MLP neurons of a small language model. Each row is named by its layer, matrix (down: output weights) and neuron, and shows model dimensions 0-191. Each number is 128 + 32 x the weight over its row's rms, rounded and kept within 0 to 255. Numbers have three digits each.
After each neuron's rows, "fires before" lists the tokens most often just after its 100 highest values on Wikipedia text that the model never trained on.

L8.down245:153117128198073157124128169133143149089093191083161140106114110089135158174119138111158117085102145082178188184100099060131177058175086157065138121084160153124092111114158105160153163166106140138161119142151155092103136111147102151123130120116140205123137065080138137125149149113153179102155082107100100117124131121145096103109150147119173143069108145132135141173154135140158090128171102119099129084104170125159143130076079126162147197120081153102094124115113107066107112169138099115214074139140121103142083084122162150122100195143098133061159186109139173112147138177104073134
fires before: "9", "8", "6", "7", "4"

L2.down80:170174188107140120100138080126116161139139169044153083056143188163047037194057167103192084146162149163140108098139189169137127173149161136148096123141139112096125118140128150105175137127131178147107104118094079157139122181089116136207170187077141117126142095099152128150171145137142170104111110141115180139081113159155139145132175145158111138133151129098048109139146092104144123101140157140088133169137119133123125052092159096095160168131179082125100098057077131084127151144132169065138144084104176135158058138153162120117116154175152127083097098110123102117073092123127085109
fires before: " ", "\n", "|", " |"

L8.down1007:147137147096123150086171066140120098151133086135161113137092116179136144149129087099127128119119121109136142121156037127187151196129149101141157130133109141109140158159067098135099127088162074091150182087107152184154085127104173136146183035107104123123204071120144146129143109129101116134096140124093070091154080109161099149158164117126119122130102065176177108125146141131160134136061176145108137166146118142148106111146119134065160178118092123149092160124129120144135104171166104126110109135173168097142062134088132134208117104110142140183144098113072113121112159101084108093
fires before: "s", "z", "y", "r", "aly", "ies"

L2.down281:152150139138149096111216117169166123112219098138141100095188167156077112154115121117109197200143109126065130088098133153121105139162109136108106144155082119091084132088179176125156099132087122134157091158109143136177100125139127080128138120116098143120108084055158111118177148141148058195129091136127096115143124197177122099125155120118113099129172164116050134115118114125130128176126096088178126094126147090145141130135172085127111097086147150126117131137074137145100152144103108074151127103103101102087095138196163130147159070152136109075099077156137097139087142155099080120
fires before: " ", "\n", " V", " N"

L6.down240:138101120083025098158126193119138097130109105125158173146116108178143102105150117191102148102117122179128124165117090114113101182150140126113145095095118124109121141157110130139118164181161146083165176159132188136126112143155104150100166141085101125136091127082090095155126143104155094135145175161061149147122107069175120094147156090118175098192088186089130122159114133134103089174069111173064166173217178187110114044170125127156108125150034123127080151124150108180163162178113127150150128178092162078106148116106154120131059110120147157072084124098096148050132122154145098144
fires before: " |", "0", ")"

L6.down953:107195123190134107092128149119144123140131134138177094113064107110095125163119109133078139130108127071130121105123115141132123162071179148099103128071116123120059175115111168144110138132136113122123099150121117089124118107072137123183126172105081185092136155138117183104110122066092174130135116156136193188146159149129134124147139176170097101184144140175118132129120142105109071193114165173119112190132155074167168176167122088138145106156125127146116156107142102126049193118188109083038128136124153183107134158072124118069120146137106173069129166144128122102119136123072128153
fires before: "1", "2", ",", " "

L6.down299:114126146160170151121111128127156203069101162172176141074178069115124151252083140137179157168075160146139175133119139118172127145151125107134054115172110150161110168098151139126139091141119154144188121108196113150103131179123114111062116093134120140153075160135183139110151180094127139127092118120151128149129097045124115111129042123044187118104076132084132095086183113120141139117105104124123140064134117096166159105138130084078160141120142114115150164114136177133100138160138159151087174150089170124136114094059113119184144132121134130141128168116161142106159124149161085128
fires before: "1", "0", "2", "6", "3", "5"

L2.down816:119146140088108106174126121130172118130180153154121097096066116158068093163133168097137138180122208085135116146162110131138126107069144140144087135187162107130127117130124191155081155183109124156128089116135143153133111098140160190208144102126085103123121096096168156151090095132166112113147084106116122120138139093146106076126108066171090110180116132117110120085133102114159184238119095152099182129144126049126140125082109087118134133050189076133088137138144138132111185146133131091123135043117168138115140122166146102173091090147144100148146122098134093129150155088099081125
fires before: " |", " ", "\n", " An", "5", "2"

L6.down589:149080149156117113081155060149116140163117170153119083115166072155125133148146135097129170102138079116097105142148113185138143149146171109129123103066115158094149141114111089067134099091070067189098139153127132161111106148128136149122186123104180085092120137122188113076112112171118117086057048137123179118185179075136112199069085173111126100101141169125132120097145090099122186105136162119116109140116145167073146126166095141112132138120098100158116174112137169121081090134139119069125176114131134113120120102115113127191139175113171166096157158208151149129135195102126195106
fires before: "2", "1", "0"

L8.down603:131182121141109125108131146120128161138119154101143082128157142099089137147117185155077122111112141158130135108119100129114136156150134128071101140147143119121119116155150097135203177125103097159108131187115132076102138075090149090105149083123161137146070134177146125093122181134150094168179109182148108133155089113121095171117110157134161134121125101079138171105142070167127114109121125195157068144117103107177141150126163138103105151167130175118103209153128153145077112189135099171146128150112107064197120088135153132141121143080132121128135177131171148145109162125151103139
fires before: "6", "7", "5", "9", "2"

L7.down179:130165133154119131095150155084170156106125094131117159148150158141124058172115103078179140177107126124142185092119101092112165152089141112137130157145166107096097121143142092125162113140148132113119162157162143105140112093119102118184137072136140154111158112145121091115147115103147151113168137123103114169169145161137121122141108115146095112140088112160117108090134077138138115150127137154151109192139104120100131096110120129175186168107117128139084108136125114117126143130148150115146121148151137147133123145140107130127115109115110087136158142102144115152133102118127134142
fires before: " ", "\n"

L2.down678:182135162122055094110170130137152133147160158133074177103155092110166167141145134109135119116111115107161109161145144088106131144121236106203123109142104141118100126157122138148120126149199141115119111125162207097087056094149085140158124143113144157187104106148125118095151144150093152150166140117095140177150109102153121148155090129146148142088108137108151109115090124107122120136185104096080119144085155151072083102146149113081142173093108100123118120135179141139137114117166112088119164085122178124092173060121109108139080130050112135095156101155160109180126136058141083147
fires before: " ", "\n", "us", " −", "t"

L7.down522:148118178070136118140160129127092181141070148114124141101100099158077119138137136119118101159151137139106158118134096179204139097130120132168166152093131091102089084177192144145150068180108125096144075081126076102091159134093075101164176143152110110144143135136156116092139097165131143156051102135080191132120117145120099095098175134119205114157136111182105131174139065138123169128168119150147167159148176138177133139088134163150111167121149104124060094120119077122120111116136102101107096073160136150097206083119128136150141152103181117126111106153128097107111082157153109161
fires before: "\n", "-"

L8.down831:141161137144089113131105134144101134159108110110144112156106146103090112155200073041107135119126151154121070039166104070119092204140178104105126193116131153142127093068125180143137132172152121120159127100167121093170153121167118126160139145152088190142155089132193071121171128175141110202086168097084164135134110159104116197171144131136170119119142081155150115141189073159098132160127149130141117154148130113075085102103110153133121109115155141099160142127153145123139087126101186088104134185125098142077209132088167133182164111114166145092111098150141101118123111112177139123
fires before: "\n", "=="

L8.down746:142152152117160099145127173087082138065152103106155180161115151120123155136140143144078069170151113132115122156087132079148114112136133102122153132129123093116144141117153113125118143117135113138169149124169093157144123138121145135110164156129142146098126075102134124141168123092152127154139146125133167142087118122080133120093135148095180126121071090128120115151237117142179138084120117121103120133139141152136096110086117163154161128145143147137113124104116176140099128145166145112098142123159158141117143098112061157132127121141116183123120150155094165079149106079121126095
fires before: "0", "1", "2", "6", "9", "3"

L7.down564:088071154097187127143125168151157143166111128119103133083134135154120086168147154136065157098167117166165140114121201123152075152141118155179143185104137117123176150123128151171104148100084159171095089097102094104117181118091132142184162102142164135170113155138138134056048116129139190154102124113079123211144096119079133155081122071133071076139140128078161149116131118099111166120150129122120099131101134125148185114110065117116089125083179118150056113169061115179143107130104091097148089094173145182159118118143131119146083118059133127082174108135139171086139146080146113119
fires before: "\n", ":", " a", "-", ")", " f"

L8.down800:158153169171132127121149128176148198102125103133139211109186141095115155184084151086131149155110112196108150071167132136098155116148064143115046123156125143147114107159091171184155116161102141172152158133113168121145171096097145161102129122114119135147091148129111143094137109110161078144232132106109173105164097143121070188149094087129110132063113132161115146109155118106194137155178128174120114163184054084110124110157113075122145083131144098142169166175114169148082093124091135119090153190097155172098119117085129115096169129112108108140155174108198154100145151114113113061
fires before: "2", "1", "0", "4", "3", "5"

L2.down526:229144145168097124123145174165154146103156177136146130115083112125122098107127117118115178163151107046145080135118145124166100143122140183157148095112077114094111127123131091141132167090175148159124069132119147122141078119149136185093095067149113190210148126138173143073156157119134125148120103095126127148211151119157096084117112085118106123176108122162110163074130127113092143123166101143099101156107116163128114098136149103124169215073109162129124118111160177115209115135129115126128140115075144121082230121127115100140160075141080117141095118127175165168121213083126081114
fires before: " ", "\n", " P", " U"

L2.down431:179170122086142144105167067128179117140156130078173140133106190217092172169049127122115195160170098139104134132183098174121108135115151103150153141168115147115118103119141173188187109125144157151083151141139138170112125118135148132120142130140074150115087110134149148148114165136125133169145131154154169030092162140142086109179105161133132192173099128122139093100081174137154139131074143053069171112200149153134142094129157142088093139205139094120133129114099069138107070114106123153159162150115070074088116101164120084156106096085111118113091151099082084086117111130137121133
fires before: " ", " −", "\n", "5", "2"

L2.down824:118109180102102164171091122121162176129137187165075131183123121137153142193149099061125093162074144093144082116106111098140179124106150114141154106105110115158171084152197129150135101145103139081069089134105145162105121129184125171117106149166096156164129189134085151182149146117116093107116116123142098173094132134160149136138085117160087127118119164073133134156130103129139086121187074094129150101147102193094147171159135074168148105092138126139122085205122148199091117120156182111151110144143154137064174061147134120134138117136115126128166106109144113137123082129092154098
fires before: "ted", "ed", "ated", "ation", "ing", "te"

L2.down272:134158169176151107142140152117115079129134116173138106126191101101118050128109195147136114134002198141169130151137159128094170060147067159083140184113137138130193139059132143114125147140186130186075139090123139152109132151126085090190150149150116112094134101122137147039135097151110171141137104085147107111163130167141087180097173085140147084122144117118155118079149064098128136127089134137119096163108128109145175071077123122145118143133195182118122128129139124131141105136173122064126098083176168110165113092096113146117058215090115125120088092097108062108112099162137081156
fires before: " ", "\n"

L2.down74:104101151161128104200132175146118104133122100146114150118146124099131089124180125126067082188126137073146098116156165085131158166094142086209141084077115135072124107152128132111046175156086126118121139127079173179148102110189143140095139066147115126109167141161152127112111165176121155107155103182151106145196102106162083105124097106119162101043148111081139131124148132123078117096191090125153087170079137132094093087156136109146158158095126151108106204123099097135124112109149095143149143125108082169141106043105082148152115179101106104147111135131122128202119149153151153134
fires before: "ted", "ed", " the", " an", " a", "ing"

L6.down274:093101185100158134153082076121140190121101114106109163115135048129128105165156098119091150177171161226094063120051106095171158168129133114065105131144143165188136149103130126210153092108109119127161124065123141160124088080129124133141164075171118117192082168121154143166113133154148160117161121130100132099099085105152137097116116125057118116177144115145136144145073113143063101092085115115159117162211165139167130130102138152097120127130138166149122164152119151165184086054141122141160202144133121127091177108153098179164148142142084096116148138155150111143148115122146111165
fires before: "0", "1", "3", "2"

L8.down790:165114147118178141193143153117141148146080119099103065130177126078139120110126129189149151081076123150147122148139122141120142123104127169158116103158120139174143127113172113103148108085172151118151136161071162143130102109109160078124113140209085115123058078101143096124139150119117172153113160091145134082117116127128170161140133061166144105143136114134176070145169134104127137086138092121072134070092148121066158126170074136154079176157129113196142141129129069115141186057119090166138119142174104128177078094156163177084129102121157122114115093110109134129106159106163151097
fires before: "s", "5", "6"

L8.down586:102192059208143093112114146144156097099140069187082103173156120102100128168154116082123139118138164142128113094090169118172123123126108111111133115131188105116090126091159074140122086080117112156172102105155141067058121143130105108171096029112125159133054148145133148136156170088118115236151105132172099154169171133144152158107146181132114130096162080097126170094156116163190139083104202137153105079162128132091099164126088099120138127125129123173116093114116189104115139160119132111149192141164197148045151115184115126157139122119140137126152110129139139144150149103150136124
fires before: "0", "1", "2", "3"

L6.down887:137068127141128138097042173116165104136147051143124050079137122126087152093139157094159124126114102108159148105132154089159145128079100102164173167115159191100093116118158167139103112110083125090143144112164115106086111158148050149124123136130108171155114150100139067148082166123116172191167173090109074087102126111165162152196117152118120143143123100108141137182128088155119111109144158151144189054094142097145069125126167127108111110127101130149104171131081118159173099118068097127132104160123162115146172158122154097126122068116132116152194072105135115099103165158104137122
fires before: " |", "\n", "|", "==", "ul"

L2.down665:128158126171172133092160135120161164116143093171138123140155123062106134176148104125100188130115137107153131112108111152104111122144103170040041119115127083138098140129117137166168110101117144174099097113109117078155134090112144097163100133120126176148129133139111158120132108104068165154152144104153125152134150098123102107160180150179118119142118177102178136109132182184117105182118136181145139131090166116173147169183142151110144105159084119149097178085088104106069181133105116131028154046163208146113135131111117192125068128192143163096139129144100123122138155075064147156
fires before: "1", "2", "3", "4", " -", " |"

L7.down67:090188207112193147136115087159159189158113161130104154160116141084099159113148119173083128156146090078131111112087177151136129111128115141078087145138146166189096114153165086156164107129169156092135081102130130107091069131093099122148150154137139115075135156106106107166145116161084107133155139118035107144150151082143207132088150082111155159096157167119087135122127136097120065122098114118061216091081134112130116140124096088145170125087092101139123125154156085089132112070129095135176130114141142129137144155135141109097089160141157139094127140140078125121141184143138084072
fires before: "5", "6", "|---", "|", "ly", "form"

L2.down624:119071168133084142109101138154080129128109078127095155114103167192164177080164164117099141148104085124120111177071107133100184123150164106132182103083136146129104111127132182137092149156176138125111150157141129157098138142172112104112148157107174158150146147125133124084169136157096199170147087127151109114130122120101128065148103051085125169100094101116065128221077173141096130078085146135124178138123133117141142134128135095122116075157122143132161164097183111118150109104087104120133109167056088124133129141111163138103182124135109122102092138154121187073167147151141105086
fires before: " |", ".", "–", ")", "%"

L6.down594:182168108146109134142137104192109185128154112104167110099097101175101097106131151144191167114108134145134099171127077038200121127135153152139087126079124153120120154120187176143148124135104170051106085172055163128160124100114106127121138148124160144144150033146140033096093103166140102114197111144073121139065141139124151118131165128142126126144103140132081127205132111092105098121133104172138166123088145098135115133119175167162125132116094156172153168170165103104151063155203105119146101138149064097205126104123106150149051135116118178096116133114126147109123147114061075128
fires before: "9", "8"

L8.down608:090184128152098086104135096125113107093155177074110142098123170182150153099119136187161158092123115183165158191141118041119131100189152104113144062145144149180061157095160159152117128184131135108084141130127103088142155127113099086164144082148142138163108105157130205103102135132128102090127084074089130087097166066136113116097158084147230089136084156088083182121129123081086170094150096118142180139136132100158116097069140137119139117111143158088187100145142135136149190119154169098123087134179109091155142127112150123170081097116162162088149126123143091125130143175172121132
fires before: "9"

L6.down78:099114112173121139086105160113099136137113143127143107128068175076130142188136112096109136157139116173188167121146119127121165132124133117076104136131144138107144102054137068115126162165133129097125124100071109115183104100174107183176062090094041096149178158124083164127117099162137184118163102110078131072136147136123125154095171112117099137135123104144128131139128091123147204076088104163083133196165162142136132136115114064121178143181088140134137128183152174133100164173174112095127110153109099109150103133158103134109131162085062169151138117134105062087179106162125128178
fires before: "\n", " The", " He"

L2.down226:180179101103137067120176105110144165112101091121110167091066134146060109123144146092149090165125105168159181108096141151147133126161148133124107126173160132070123128169074148090128115167087111144153101162091099121134077149087113123132169135111136141119145087139112081211153116133156166121150127150134211125120086115142132136100176170157183116103093116173117149116118192181110114106172135154137099155086148133135125133133111063128106103091171117112158191101118156121152170119109159100131131065086140087100113143145162077156139169142154196088070146096107186125152081116153174068
fires before: "\n", ".", "|", " |", " ", "ent"

L8.down743:169146135143155130174137149126116125112160133138105117114124149155126132162148099113122140130144104110118127142103144124119138162137127130145142161142102116082153114163123112101161133089079103125178128134175099113156100123100118095089135109117122122103179114079142148103151141143146114118131140124136135135148121125104116143118139109126172114097073126151099085102213108129163133132088120153117108142152143126128118127126146143091134130112122126124115146128108141139099134130091133138177136075162163135120142080151105134122148091130140145126122134153131117109133145096165115147
fires before: "2", "4", "0", "5", "1", "9"

L2.down978:112154143145130124098169141134128106125095165165121150119141088134131153119117126133090165112069069117123120060129128140185171134152142153085148102125174089133114120105125140111175115103179181133132065071134125176180144152122153143078131079159162119121116204180162147128127063106142118135169138107175129109173097119131196173110129098124094051138125178108108127091107112112142085118100060160172073175078091177102095094109162155174112070150110168106112140138134121178192129166139115151090114100103077118164190163102166112144137191102121157139125128157125098150106172123121086131
fires before: " ", "\n", " A"

L2.down869:135160167190114060117074158166169098133132135141106124112093144134112174166080095147147160129104115142153113155090135142127109142108164127101133138114144163067127131040112118152147097094112075083098133118077173055163092104180146195135101155154126097122151053133121057134129052099167107150142131098137115083211099100181098133129121110141112138118138147141137137181143087138090109137109098129077022143098147124115173109125128047114129191167146167137151154133202109127092128080176169144106129107180128132119157094141099108190138127139126126150150142164197086129109066144161113159
fires before: "\n", " He", " The", " In"

L2.down520:145140153108145125126154118150118110108129129099123203113129088138090070126134183177144068176107150181144072116118084105145162108115127137133100128150149107130100114137150158162179167117144118107182132119134142108116111072189137050186167154154131185095113071182104115143121118106144108076078069165103150091142214170077148125131106148114089138079128192170163151083171132155179143112116119139124096167116179115110128035083102147102137108107149184118112069117097115138102131140162160091149151130122157109135186066107117087191129091046086168086082153163145129128101130167173119133
fires before: "\n", "ent", " ", "=="

L2.down706:140061123171123169096109107128105106137098105062173132148100144162119135115136147083147146132115092128054159165079124161113164147125078125126127165121170138137094152128129154139126073130070140147173103174113108189108167106162137156132168116128114125080125125171087100106135109093071145129137154149185061042108097110138143163168102147125114142146145074150113095122204155075122100200142118145213177124123188135065137114117131100150096087183137152143175105110109133166135160100137182190131091140136101157154120159077119094105126090153164147098173096106118102064124131083135173168
fires before: " |", ";", "–", "ing"

L7.down232:111151152114129133165169105143077091150133091147116182107119128105075136176149132103160131138125099148097102132063138050115094106157078091073155119099132189100162179087099157103098120191085132101140136114134109092100110176180102180157151095110148098136107088088108155138149155169150107142123135103174089095188114172088124131136143070186116151092135110138111146146099106102136133067114192142205106114162128124176139119159105146172131149115107152095167096109071147194143117156164127105134097053167151167120093144085090174127123108155095117131173109201161142111163117111137132076
fires before: "3", "4", "2", "5", "6"

L2.down357:120126175101157160149164110117129183109129164066138114106131141126095105171086122133186137106168115128155114096114172121121083129077149151154097113145193127136119130099161156138184077125114162171120131146136067161138105160137145120201120140114128063111106080156155121163150054090187122099117165167135201075042123123151145153143114116123098131168142140077104088181169163146100180121140123101047140163112128105114126129109139117139191149138169089128115146076113172114115129148127182074135129073138156135136091110104167122110102142145118145067181111125143068098130130118114133122
fires before: " ", "\n", "s", "st"

L6.down51:161140128159104119114141124132130134083102101152163159129169136113148121158127168119125140161137113107149189106150083127127131143129093096227123139150113096137166066145193072150160116094130140105149146166207103090117101095149106134129185052088141117090114164093128120097102183113098136160140133125160108127144098179127097082113095196147133106188145163132085147129167058077136141078096108144108108117099120079142123066171099193071174139108148132042165176159175173081099080165125098139188174135143102140179153123087087073146142148167097052170158114087141124104148081109152094109
fires before: "0", "1", "6", "8", "9"

L7.down143:126121160077122118058106119109143148124154168087138161136139127119151121151130171155063130135118091173122132082162142130131107104100166137089088137091148118145113162144154100107155149122134089099130148151122116112189148116165109165144145155113100099160136139144104078136149060130159147142142132121113165125175085143164120128167139098138090146113086109128142113104153122113146127170173129148116141188107123152088159137105132074130128171142107104155085127166100119115138125147131096143127098073122116138083136131134143120124128147118109122117152104186097130099104168156106120130
fires before: "\n", "The"

L2.down901:099044160147139132135097133129147185108117128197168147152113109174096123167164087124127123078130127125093160071180167159092164130156157140162121160126122147077103153099186113110044079082157123083099150085069133107160120135151170143138176124111177104149098139173091152144146076145113100090121123119181078148139110038078131110119076137129127161105153148138212144142120166079144081071176093102141131140116113196133135183113096108109147146147111164127083174162149191149151136128108097129145086159101091100110108159117127108106115161165140113186142141161069167132082161163050086150
fires before: "\n", "|", "ren", " ", "s"

L7.down775:121089132170159084143151131157159112148121184099143156147098109128126134112144112146114117132133118152106077205116124231081143141163150077155150170128156040159079110157138125122112143121149169132165128110048091115073171106184125151141104103127121126166180173142098067096092099108159136116122121158121094146154151105168137203117167160097145155144144133178061141107130089120123139131139178143173162186137114098126149084137114088152121193147117123110089133171178113106075148122107159096114125102142109171063075108154140077159111122101168069101142121101121140111143093116123158129
fires before: "0", "1", "9", "2", "B", "|"

L2.down107:127123168117141114099142151129132174136091133106155118103131093161081127122064153120122020099172192135116125134179133188090095161108147115147077143110160176077093116152150113154089123121101162146178115041151093060134121131107088109185126168096183116060168096176136141172094115150207150136144091091127148130173035117070159160150148181161098140110140136104150119161087091085082095095164162164144113151070148166135132105103105154110125131128106139117084142106141135127106169154122176130112120069175147142133150136146134124165091145138206151147148139102135160123066099060119159135
fires before: "\n", "-", "|", "1"

L6.down15:134174134139156089132212121109122053130105134083152086121120154132126141172083090147090123112153136090139128129068054101119123138124127196154119131074128152104154154172133145125136098123090132058092142127203136103143113134123125133145152131119063122111191139080101124087127143128175169093141163115153134105114136115121132137138089150171131073152095088094143140175117116126111148132100148178118115124117148079100177077124155159136068114159161126144125099089145130140153126117178147107135092143152174101149049101094129152094085134151142154100139127140137107154148113089130138124
fires before: "\n", " ", ",", "–"

L6.down223:116086173118097115110153129147123113128098127145178097145151123181154100130135036138065097188202095135144146147154134211131168129117111090130155168097128120137163057136122135101084094075126104158129151150127119111112095123120075132126188157097139073101132182083060144084144113129139131126118152161096107123123160173135117110087127106157139090136134203145080112148117127144136122077121142171121088155153187143131142155166133073130138125138124094157122135159127147116053149137104063149114171054127120125145155078173138038121153154109117111117051078147165160098118140117152136090
fires before: "0", "ish", "A"

L2.down717:148113105181150140140167142123094187120086113150119185108174037108121157113138099094125164086049103119199135132128096145123152142155211137130141107124119063157111137133158082121168112145153141121112106049166166107165105130116096150126110107118135129169152135177127111109104107133105110174144128153133096180103127076093107206103125100116168123139133116184161124085121123131094129107134161144130092192090114153140046135078138112141197130066096113106108080112143166117181187121157128095116144145153135085101196150091127114087140147126144140196149136094119179158174148167170138170
fires before: " ", "\n", " V"

L7.down18:186125079188128200188140145114098162096127131131114124135173190088140156144125163099205114110107182153102145101084149199173186146148164138161048119115025074152116134149120103127138090119172100123138097079145152170101080086113103124126080084205082111132122130124175137111134082098123119115151067111104116116135136129105157136155102112131125123122091154101162084155176146225115132164111087119149110114095118133124192097139084127078185092138133163161166155111154141092126113170178136169142124147194192086155133136094157131114167137129126132092095164145137148084155166111090143162
fires before: "0", "s", "t", "1"

L8.down742:129176096133142081141135140092122130153159119128089162114126177137126123130123193129153173126146132129114086131124107151125134105142121110142095123185098138127073136153125129070118126117136192122118098191180093122104060115116160152109156157129115093146120086094115140161124127162136090129184086114075100117130080142163160102099156143155103176086078161096116155143113167125217060098140196155204081185095149111162150094095134195103150146101197115153127206176136140103152135162138078087115119102089149155112134126019091153152148132149127159138109166112131084191140143120135032107
fires before: "1", "5", "2", "0", "6"

L8.down617:140100155153188157147174161151185137115134182155116183123119121156173134116098086094128083099111088111102077171144097115152156115134097165165122122171153099090141079195172127191113129093138113089153146108154104104196105110110138105159105197122142127079072175122119144106155093135162104115101181099070103116151122115076120182123110159109130142161101151176126151146172113161118120153150143113123120093101151088115158106190126134117156117113189082139131100127043132122124089130099070107170147066170095134122187136124128110179136141074150144115099187111141121169075128165129110135
fires before: ")", "R", "A", "N", "U", " |"

L6.down888:126162117133101077101072107086152105158123090093145102111111128122144118113097126130118138129129135107096127123155116100116095090139180171169108155128111170111118196108118144131097180089102110102134152172112136100192126084149110181195036102162105094124182159119103113057105069125140153151145124084104139113151164127102140139118138159145155109111134133107120149128168129078130154164064120102108133183117220114103147132174150120106113158149164136131089122130109091136106119109233102110100124122183113104109119109155145165124129130114117140141157148134071093103166187185103152124
fires before: "\n", " He", " In"

L8.down494:145096139117106088151121144141116083116161080113145126130166153173082164106100053101165115147143131063090140130135130176104200150135078129174155088127154129170090088145094106072130181162133190127117084152107102050101154173096127124111109105133191136112148147090091128104109199145112146130126086134164174158104128091180128088155051114072145081097196138121108137124087142116126118115116072159154122183087112161106184156128122101130115146132164090130125162114110145165144124103109101137159146124152100133120164114177135135109140104111107163156152106078191156151115122159159037107
fires before: ".", ",", "'", " in", " to", "a"

L8.down974:127158114170158092122132035141138142110118131162104099119149113144146128161125110096106163130214104067133153211146152153114099182065131160167116140116168106143035134094188117069146125154140180153111093164125164135087097131117087142147189133123129179169132156142162072113122151076111119136135090094070107170103178144183118161118135190076191098181209130200128178159140120143082108119101148105112103131106095093108154131090120094131142187115180173139131160136120126139110176139147137050077147127133132196047107097152119140105075119127144139111133082105120134185095116135117122164
fires before: ",", "1"

L2.down154:171137104172135160060140098069195143134171149028157148101099121219157132137118111081072124121093149131122115162130137126181158187065138147152149095156150107151142100140136139142120092177104155120120130142124107171133105046151064120187100168114106114127122159142138140117117148109121134100149175152088106110076158089106110119125131182123146096142112150109127133081178085133141115221150087191156105175172166160152156114163127134135119141104122128144132120144181137205117126129104154103138103134130174178130142137141106115145115066094136158109117094116090114085088098103154100146
fires before: " |", ";", "–", "0"

L2.down307:160179124141110116145127119153164115111170190148160145101095095159091163160104127117130150102167107093156144117194152144126126160069141101209150157191145135150104136107117156145170149103153122111103167118121156098142093131120176142121112104114115129150108067080200201134167150149155112171171116151145138110105148113142166041084086145106063127136132119140156106085105155097130187149179119090100125123155088132137119155181120145130134189122126103130095107162150111110135150084110123152133135106085106128089164065111134102138113117129093067135137083116091141133144104080127077190
fires before: " ", "et", "\n", "ff", " −"

L6.down198:114145121091104163143119124088134140139070133148179147152123120128163119148108092126139100101075113120157077130096114122133135149110122079095106158136133102086148167096164107092147138079081147147143126115120152101104124161135124139154104104119124137119105192175102120148091143034151136137142164121127130124166151144104153154116133106169077118157188147161159167096127123117101142126094182168134119171177109102091170135161155154104120156149167072143082212131120098127139102073185152096130208194108157162068153091111087118140095131072069122131162168100164146095143147097127092151
fires before: "0", "2", "1"

L6.down525:146150099146095111133115137137146143101110098148130165143083120102125096203135115047098156162115137113119162107127114164121147161142130128147144086134187123103137096175082161142083137169133116061138135117127074088138191160105135128137196088115135116128150093093072112084094076138122150136160094102145139129145141121144086052154109145168105127148165147123214148100107092121153122156074122175142117152101156125198125091177170081101089133124087152191084168171095095091093132048140122184135146159127137141132181138169064111086127103155165144133128131074137063086064162137113143190
fires before: " the", " by", " to", " that", " in", "en"

L2.down496:145045085161104180106123084051132125132110185123142119139154141157094151112119120101145082080141155116163178101088101168083104102074155135185164138151085147131148134121163174132137123139147118126096143123136067102135183122143116144122099145088153167133127154108168106072183182188128196172104089157156181111144090110161102035212117141169157139140097170085084123155131113107142158143155153118128109094166248139126106097135119151156162107078132114140172141139131136079090074116119092097094131190101136121121118171137155164116171137146076081122127099117067124131112100056111078106
fires before: " |", ".", "her", " ", ",", " ("